python train.py --norm_place="pre" --positions="learned" --attn_scale=0.125 --decay_shape="linear" --final_lr_fraction=0.1 --dataset="wikipedia_en"
MLP neurons of a small language model. Each row is named by its layer, matrix (up: input weights; down: output weights) and neuron, and shows model dimensions 352-447. Each number is 128 + 24 x the weight over its row's rms, rounded and kept within 0 to 255. Numbers have three digits each.
Before each neuron's rows, "fires after" lists the tokens most often just before its 100 highest values on Wikipedia text that the model never trained on.

fires after: ".", ".\n\n", "-"
L2.up93:152133127118151175125114136104150159121076154127121166143150139091158114153090113139153171119118138147107093113125125139157153127131155130139147086098119098111096111129121138119134117131154184101102130119163171111083164119138090160133136108126118136113135114114120095150140085120149137150
L2.down93:108112114148129133110096153130131153163158112115115098130120093124130127163166180108157085120137131132153142164118137158117140118128140126126138141172106153176117078100113132125121129127122131140151138130127125140082123099122134109122125114143116162161131139109105128148130122151163126109

fires after: ".", ",", ".\n\n", " and"
L2.up732:090110189124132132103130147115144117159138148132064127103135133096131092149147120139133126099146127118122128175139107105134112108150150121124132133151110136147093105106149159114132108092120149115114119201085107103153114119123139116162138132080123135146138175147134139134155064136145138133
L2.down732:133098156188090153155145137145112114079114138131097156138121163094156090145131136124139147161139139123151117119170142120134136134144119127160111131097098135135120093127152118118118131146108139096107155125135081141096163084098154105149117148090154131137129136127186121099079106109096089121

fires after: " |", "P", "|", " con"
L2.up1049:129148150125089164127127125123089161139143144132128180114103111121138142147134106119114147113155179106131129126177109118117141105157099137112105154097144127109106180096137148114162129118105125128087149093160153138132174094149123168122116095131134110130120138131169100138125139121130107132
L2.down1049:112183135133142190114134119102107067121142127108116133144133166138110089133140122124119118134136171180088141160126092097098127188120129140109145091093104132177095130107100109131107117129130116156164151102097139127141137124106126115131085096130112134129108156147067141164131086136153147114

fires after: " |\n", "\n", ")\n", " |\n\n"
L2.up2018:150080157108125164101121137138120102123161154125099080125105126163142135155101094120158167175086142138087135083108170111113098138122141112139116128141126171132123135137148154115109126091139111105160099136138127128122089108139148123160139145113143161122114130137087166139143108082097096142
L2.down2018:113176147127138085111102160128155138108132101101190113144134161083090098156128129133184108157091157208172079120122126138141085130118102137146129118121113175114162087107127146173136119139100165132113131136151136128124120125158141133124150087136065124136128136125139086101145128134108123138

fires after: " the", " a", " of", " and", ",", " to"
L2.up274:060141130110176135105119140139156105106143157112149148146081134111147159147152136145142079142160129106133090154109127117119133121091160168090091088113109146124108124124131135120126125136144131043135106123159101127116126140155161104161147106091160129125108093109114152144118113129144096121
L2.down274:082109149142134155124132151119163119072119151123110173150124148157139095126130122165123092126129135123105108140126142118123129126176104138112209113147179084109138118107140093119122172112158149082122132121122142138147095064150132116126152093095130123118117132153168166150113110143167136117

fires after: " |", ";", "-"
L2.up1383:174133131117093169166127119102067136138139129134109138103116070146170118159119118170134140156112137061123115103110146106193130142135120146114158154101090137104109149116087140067129090131099130159130061095181104128112135107108126104127132092108108127123128115150127108145152100147108129090
L2.down1383:123145138099098126134139130113092170150147150079142126126153160174125118142119131128154110111101143133159096145140121113127093119169107124137094122164162124153122143123129144093102155113134118153120175137132092142137119139145115129092107097154123135114129161117092154130144163137153130120

fires after: ".\n\n", " |\n\n", " and", " \"", " |"
L2.up502:117186127115159142139100088088125103103152143129159147137088102100156132150108099127156108131064123148134136126146090124162140131112152145154156151131096101104099121140142134139129084084123144115173123123137138148143128153167146141172134135099129139118164141147116111127108134093111127133
L2.down502:162161120129106148067098126112135119114165100084144130123099115134101147152140127124148142107145127112117119160134091144131135147117097126136121100128122119106121133100132139156131077130114159083085122092113123099155135113126119137137136098157139126119144118085097108104134101102191093127

fires after: ",", " New", " United", " in", " the"
L2.up2125:149109113132172143086076071155143114123103130152127140114166120142109135178145129136106105137148160155140120100137112143137122076127098123135152076077141122123145144100143115131144108122156136106093121151130096133137103142134113110149146135143111151119075128147151164139146155136135112186
L2.down2125:147097169133139139148146105112133129125074133114149139128139161176103106158109103121121090092149153130172144110157127114174131127113129135091100103103116135133151118117157132132127088129122150106139114118125111146133146133139120075145119069108121103123141084128120155161140151134113137166

fires after: ".\n\n", " |\n", "\n", "==\n\n", "|---|---|---|---|\n"
L2.up323:117164133104224123093095176130149132105130177148119119109126122104154115156119153139165099135116163085117143115136139158116113116115118148138168068134107114138118142131073166141126129121160095136126089168088110136184078120142141117141170111127086119143096109132131199140158139124073141139
L2.down323:136149170078135131157121111119099081110105141111133120158094132114096122125164098096110143147138135113123118107126132089131096132096109144105143151155121139124158135154115191129112106146114126145139131117151123129103131124147143098134138145093148160136129129114114134138130090124139151122

fires after: " |", ";", " R", " M", " T", " ("
L2.up2099:120130126119113175089087107141151141138114133131118143081111104109117115144133085112116078126111150141141122131155149161179121106175127164108085142083146135106155131102146116114134109112096191122099137117141119115173104120131115117131139090128131160109091151105152104138152132099158147144
L2.down2099:123140131128109150119110076193120126136153108105152157108131139091122088109102148075086070144158127126168156114108095164160081130182098150103128122088104091110102143162142083091085135136127148169126126156089126080178127110135182112127120105135122136126135155099138126085108135139091117104

fires after: " |", "|", " The", ");", " the", " football"
L2.up2274:133170163122103170120076131140100147111149138100085127117080105159177135143090122134135118087165127074140144154095119154157135121166132127138095126063147130119137168146123097071093052134087144133140119100121113152146161135145139136131170099087151136107131161163158109183130122125140127125
L2.down2274:133101100108129118106133159149127137158103134128132105091092137173144110131130096173160152108133104159155119176128137102133136096121131122153100108124120072129117131161064145110118108167153138122120121146128142133150144098156118139153135116121118120158120130158117109126121111138123155100

fires after: " the", " United", " of", " Cop"
L2.up1260:130153093112130123101122150158145141107098151162142147090091110113141166140156085135143106111134129107074126127106156185127157141141127119137077083083160135130139090141098122113138141148116114096136144112172137174169124124100120161124146110083126141120147139153158140161084151102132094138
L2.down1260:167099135135123115128105148150136159108146156119137112099150103114114107142177116122142103135134141146112127129127141105112178084146112118117105112161153130122131099112110165128145137142085164127108161097162098142124160083107133103096129115096106174128153146100104110156119126101110146105

fires after: " |", "|", "%"
L2.up797:158146122123125132095092119117112140137161149134143120096072081121119137126062144137147120135113106093140135132096140146175122122118137116101147112060104107078149184098119132109138129158134122071116111156139105100164097120125118122104126137130125121140147100152144155145137137126131123169
L2.down797:138122097119122140090135102146078157131133094139134121157116098084074126123127117153134149135101109156114123116107191072130120136128136157107104135113125116099140091098123081125115130146135144080176134142120138104189112140098132089119114105111128140116125116145151107128140136136154141115

fires after: " ", "1", "9", "0", "-", "2"
L2.up554:111108156129147172128116120124085139130135130119140142155134112130152107138117115169063104129129135142099128076139154112146096156123159163132140112121082117141106189125155144088100126142139128107132104104158114137099123117112138097118159102091120132099111119133168137144105119128146113107
L2.down554:117178150125159122118111211137160166138145121099153119110118127093075137135131133129153141131117134153160140116082143108174161125174143133140146136101143116118103139142131145128124091132172109176110128091111134105190104072102148147118150132169097102104120123117062109100120117139108136112

fires after: " |\n", "\n\n", "\n"
L2.up1035:117123137124115109094093138180134187161114163141159128156095050151173107148139091160144125097110154118122138132117093111129102109139109121155134102052133131145151119130137144137183166126142135124118139151155095140118130163150134131134141067118118173115160167149129154181097128150082155120
L2.down1035:130110125124124111136129107135131136111133150146128139132160112125140138120115114095109092176089129139134121117140142119093145113128133130167125114149111109121127113150158142146130161134131119144141116108125102105111124118146100136135157118135118137123157161144137147106119090130143146139

fires after: " ", "1", ")\n", "\"", "\n"
L2.up2266:086107117120123151181091145075136122139134139131132194085135120162196119144126124154121122102086127107136110124144116176127139144141151123093167115121137093121129147101147158098120094135183138108106138148159109094110107089160138111114151096101141092125141113158176150153127137128111102091
L2.down2266:141153214119147129135121153158145132125117153128159118120097096133149095166156145074135126182136168130146133166138127094145149114123160126147120103121132143097151143110132109132107139157101110157122154102138130116115103145117135166129138120168085130098118122140130089127090118116124128081

fires after: "\n", ")\n", "-", "2", "0", " UTC"
L2.up196:117173101110148099125117104133095133150106148127150138081090124147133130150152096149113139149149157160140148125122132164136127149126151119116125111129111093168151133093116128109120142128120129135146083156092103105126065118138094148122121129101102175113089107135112166157109095147119101121
L2.down196:119126173176117125085091130148114133089158113111071181129091085079153095148121111141102109099138154147127116151106118128149131155128146141104108106150136121109128124114105112115105129139131140107116157133113146118110145162138118159142106152122106111107128132153163153137104113130105141090

fires after: " |\n", "\n", "|---|---|---|---|\n", " |", "|---|---|---|\n"
L2.up1489:139134137105147154120098212144070134120140152093126086050110146126161147134123105151152143167157145153106121124153166093164139141121126147140119095111103138095124153117113169114149125165125108165085103118091104095151090121140153095125117120145106147130133123134107135138187146134154127119
L2.down1489:124191166114164124089123147141152128083123105132140143131149115071126076152136109106085145124160158108155137114138144099129120117120128118115110099129141142105117151151128156128144133113140154110114136109155124076169135133110131107165208135151121102138122151150114131138183149135134114182

fires after: " ", "\n", "-", ")\n", "\"\n"
L2.up687:119157126116136126154105116129126143177124117114108142116102121123142141138090067136118072104169121123116137165130103119133131117130146169144144132099137134167126140129088177122101123142145154110149053158132145154118109159112108136169112117111106184122143153128145132154166123133065088135
L2.down687:135151137134082126172139140141075045102162137092129118133083106136143105132144048151099127133148103171108076129122124127120142117063171133149135140135127095191143128129106128143122166149154107112159126120108150122125126111144112142156131119143142167113112126120114133102128123155154131143

fires after: ".", ".\n\n", ",", "\n\n"
L2.up1905:164134108064155117148107076120120134172128183101125150122128099175187105127118122160163159095153117129110099095153090136117139130129133110165132128138147121159122119100142136129117106100110120096141096157076111154121086110123122150146118103118136166130147142122122147169144106127163114130
L2.down1905:132113124164129170112154124116111116076129109127111168128129113105116166147160104145138099134128149143134180112129168106143122123121100138152114119131118173146093096135112151153103131157146134150134148104131140121129127095119137158122095128071145146127135097117151094139150145140106144140

fires after: " |\n", ".\n", " |", "\n", "|"
L2.up1923:106167166122144128097108127108128146138151162117089170087161121150190125151140116108125128129118155121114123081131136119107149124119144093145140093102117137153094141090138112074130165153183151098083104101115081076154159059138135162087176104094147138152137147078132144161169082123127070083
L2.down1923:107109114132130150123129153182140112170152123112123099155103119091121154093153096075147107154138173115124161172168120124126120122185161152125079115167122136156169094125082116077133135134084161161119121160143118169138143110120132133138164112177113105103126123118159121109114142150113140120

fires after: ",", " \"", ".\n\n", "==\n", "\n\n", " in"
L2.up1106:116135121107135116132097091124161136137126104140109162075134116120105087131139082127171111112114115131138113126108115140151137084109127129149144090116128107147130109161103147101117107123131150080168125165125124111116150134142116100142143148076145186121092123146102148122133147098120122133
L2.down1106:136131148148138097131178107104156138106127135128125091137150126128177097132132105117160158141166079123138138137096134090142093106123088122128138108183129129077169116101115126115128162123174137107181153128132143136122123133136119129120141128108099133108122134135116146119108123151195175113

fires after: " |\n", " |"
L2.up380:153142135110137136152114081150123126122126117112133099061141126156149115116120097133149134135100166102161147155098122143105147109139134129129145079093118108127097138096137136122155150112142184161124133096113088114138148089141096149148133130073147161120132155115130110144111156113131092107
L2.down380:143115157114106144131120107138147126113106109095113162120166118137153116124131126184101110168097165093102129104117143125147133092172110138161154125104088125139083129139157124167113147118161174178099100121121151104115131135104122122084143130123153141149153163070116100136114145123164128103

fires after: " ", " |", "2", "1"
L2.up2151:143136121112134179137128146075102112114142143116111135093105091138142158135092066153129095112123149152122104117118140115191140142138104152116105144085093164146151183140126105141118104115127146102089142124136166154138119168140094146148136162134127241077121114108149128147092167117152115128
L2.down2151:150089198132102123080109146151124121144145101115143157129113129154094154109144106116106138093123106156143104180127119126146145105140101125101140138132152100152102163136093151117081116151121121099130104139129108133132127140126129129120097140110126102159137149128111152106116124120168117096

fires after: ",", " the", " in", " United", "-", " of"
L2.up1318:111160108152170123111111149101135175128105115129118152117169137105106147146143124121122093117164127129166126105072074083159146126110127133130151089088141105128146180091130119112099141122171155088111110149108122121105147145118127107123133133107110124137132100146175130143145162098127126111
L2.down1318:156082148131126093086118101156105134164132113124163147114117161109139155135095122142115088110098144122149125085134075136142142142133128125128118155149141101119179126138116154146131125109177125095174112146157145161110072125136129107137087124091131096137128034152131141150120101131141106156

fires after: " |", " ", "1", "4", "2", "5"
L2.up460:070142127121113175104121107082103104121098146118112152119125097135123186123093101118120089113088136131132150089104087137187117139146137167142118119074108122100155162141105162138146123125126164139106115149126164130110154134153103154144126123128110191127128103114145074161134167101164092117
L2.down460:161130107134142134126099124189085118119139123095141134096138122121117098108142119191097103116104129178135125153130134115144112101136140151160143077112119109133127121124141114169119118138136123121112104127137157158130142161118097088109124135099132129137130100151114117129157137168140142119

fires after: "\n", ")\n", "})\n", " UTC"
L2.up1285:120137123147145123086115154135125129142144141103112118120114122148111133137134109132118113155149176175140085116135123154126159132105137130116117100122116131164160157107158121130105153131112125063156127177132132173125127145137114122120133116130081160111128128110115157145177149137156076113
L2.down1285:102148160118165152126163140142150142154132112079148180071106112149101106182099106156165077123127142134100095147102124165127128125115143136137125124159145113117117148119117152125104086154119135135121115173103144170136180135141117132093149128111092141120132113146098154163105104141095109104